Weights of a small transformer language model.
Size: width 768, vocabulary 16576.
Training: 1179M tokens, 8996 steps.
MLP neurons of a small language model. Each row is named by its layer, matrix (down: output weights) and neuron, and shows model dimensions 384-575. Each number is 128 + 24 x the weight over its row's rms, rounded and kept within 0 to 255. Numbers have three digits each. A neuron's up and down rows have the sign that makes its largest values positive.
After each neuron's rows, "raises" lists the tokens whose logits its output raises most directly, leaving later layers aside.

L4.down1179:101156103124132157129144101126139130165083098135161134134099100135151125090147157170108108094113164156118138151135100140165157149112155151159157149152133151160139113086104137120081139111161125117093110135139119144155137116128139166118120137130150127115133114127152139130155116136112169182146096139139126138159142105110175158137127139114153093137091134143159163109114131080162095129129166132141135150155118125132166141149105117155137110149158144150094111092115144103140085119126137125133151174117123105150148154155140132123123105141127133121135146139119113119151091127129146133
raises: "als", "stein", "ins.", "av", "ins"

L4.down1010:127138184140113124129177136138088096172094136145126090101089145139163147174114126103156106124104170103091166156141073075097133116124153135130162112158089118110112119137113168127111098134139132146140148114098094130136101118134104124153107137130115135136139135091114189116127156132179117114128136154128089132145102144158104154124147103085091142149124113139150109119144113153170072111061120103113152121123142159134102133112124130100094155133155118131142129162166136085161132137151115189107120123130144178076154121139117143124146145112123151116136109134134097120131123152135127129
raises: "acc", "ul", "ide", "ory", "ail"

L4.down180:141185145119150142190128140113181075073108125056150156132163100094157118082174128096137106115118128120098091109180106113193115148106125129137144141141125119133130114144134121118099140143110083121108155136142119101120155091088114140125113137124107132119117113148103088122157136139144130127136140108141107132085102117138158109164135140151136155150096140134080120129113085124148140126079135102162081142155083145112109189109175107149115164147145091130130128139120125131151093115164139120136100100141090114129157125111124105157133156135161132078116114131098137096114102163102120135
raises: " numerous", " many", " all", " many of the", " most of the"

L4.down1002:144157098111127097122097081120111142152170126117112153108144184119102148110118128158113080138108124095157103120091122109118108134109092142159112113119137172113130095100121175160144130126155085145124107134111105109141107126121099111161158145131136138115129117124105131125149060148116148119124111121125105137100127191146132142115147136140110128129134134179137110118145082125139044106149110128192100120118093114134131160111129073098132130171110117152087141163101185176127154105122103131110130149153090109165140175163142138137124167136139146106121119113124102154139089170139121143
raises: " itself", "ments.", " the ", " the S", " its own"

L4.down927:103110142102096151173141148101158152075092124123134173130107128138131075177093074129169097122159149127134129139158100128136113102118120107096166124138127122108143127141146134117153125154110099123131145140173128098176129141122116127152145122125142146125095070150119073086168087127094112122165105113127170103146100098115118101157130083123151178099111091095112132103146161102148127162110146108142124106153118051128116123099125135126128106105116104116156182181104141119111114141155136104104126118162081113154144146110163093127158144124120112145098142079108134087135144118088151119
raises: "era", "ar,", "ar.", "arm", "ft"

L4.down890:140097112163120161116119111139110151129101089155117099157145129125156114122129099129117107126104112132163146140109168116115111116123087142118119101129119123149100104179127087118127158154131113114129127105154131126148140131114123135117125135081123118140168126144160177115146115102128161081134135164142149112174138094145147103114105110147110123106131152141128170041130119110145143104108133176140127111132163105173156125134116120152139151128121121119103150127135115103103166141104087129137102076151152174095113106143120123118112116120146141112082105143164107084143100134064133155
raises: "urs", "ction", "f", "f.", "pen"

L4.down982:158120116127102126129120121100174138175116111110131153120092123145156141097116072123143102126143131109138102129134123107098131134181136124138104126127130115168100095148075109131103140143129070127113137125153147141101127145139122146122156133189116097088103119165152096118101145128134147136103164114140154109129134145146131135133109126137099132135155138121134172126112131175150141129128125151131126134127105082117148152170115167131143096116143093092104119123107118114095124153159198118131142143150102074165124135153119114163142127120167147124143145163121122117160181153093129113
raises: "ant", "ants", "arr", "men", "en"

L4.down417:107118119144103113116134159155100138185103109143099124141097123121087102135134163139112154150123110169114166087106126167150115101117121077129146097131097106136093158146165127112140122121115146130116116136093135173125140121135118140162127100139152165133120118092126163120109137121100144129118140151105081110115132124138145137128135106151160103127101123112155098149149092121145110154147110127107130160157160168129143099127119088179157131088122149149126140138096127133112153142155149131109136154107098135149161151134188121134093129152125115142102145140129157098138110127126178104
raises: " been", " served as the", " had a", " served as", " become a"

L4.down1723:158074140163099086130101109151106149176139102133138120124104137104155139092121106096089138096129120141119111163130164127087143144158140140165134136125142154129114134142121105137138134126170125131120149106113118150168117132145182106117129074139145097155135112140155059091108117138148139115121146106160132136116141133111063189110132125146143140098134116086137099166152122115124135145097157106190158122158157136112113121123117119108109134170090146117129110122146117126130127132084182143159147127167146088165125169122082149094130140129113106119173103132095115119099140165155151105
raises: "ians", "ian", "ually", "ual", "ia"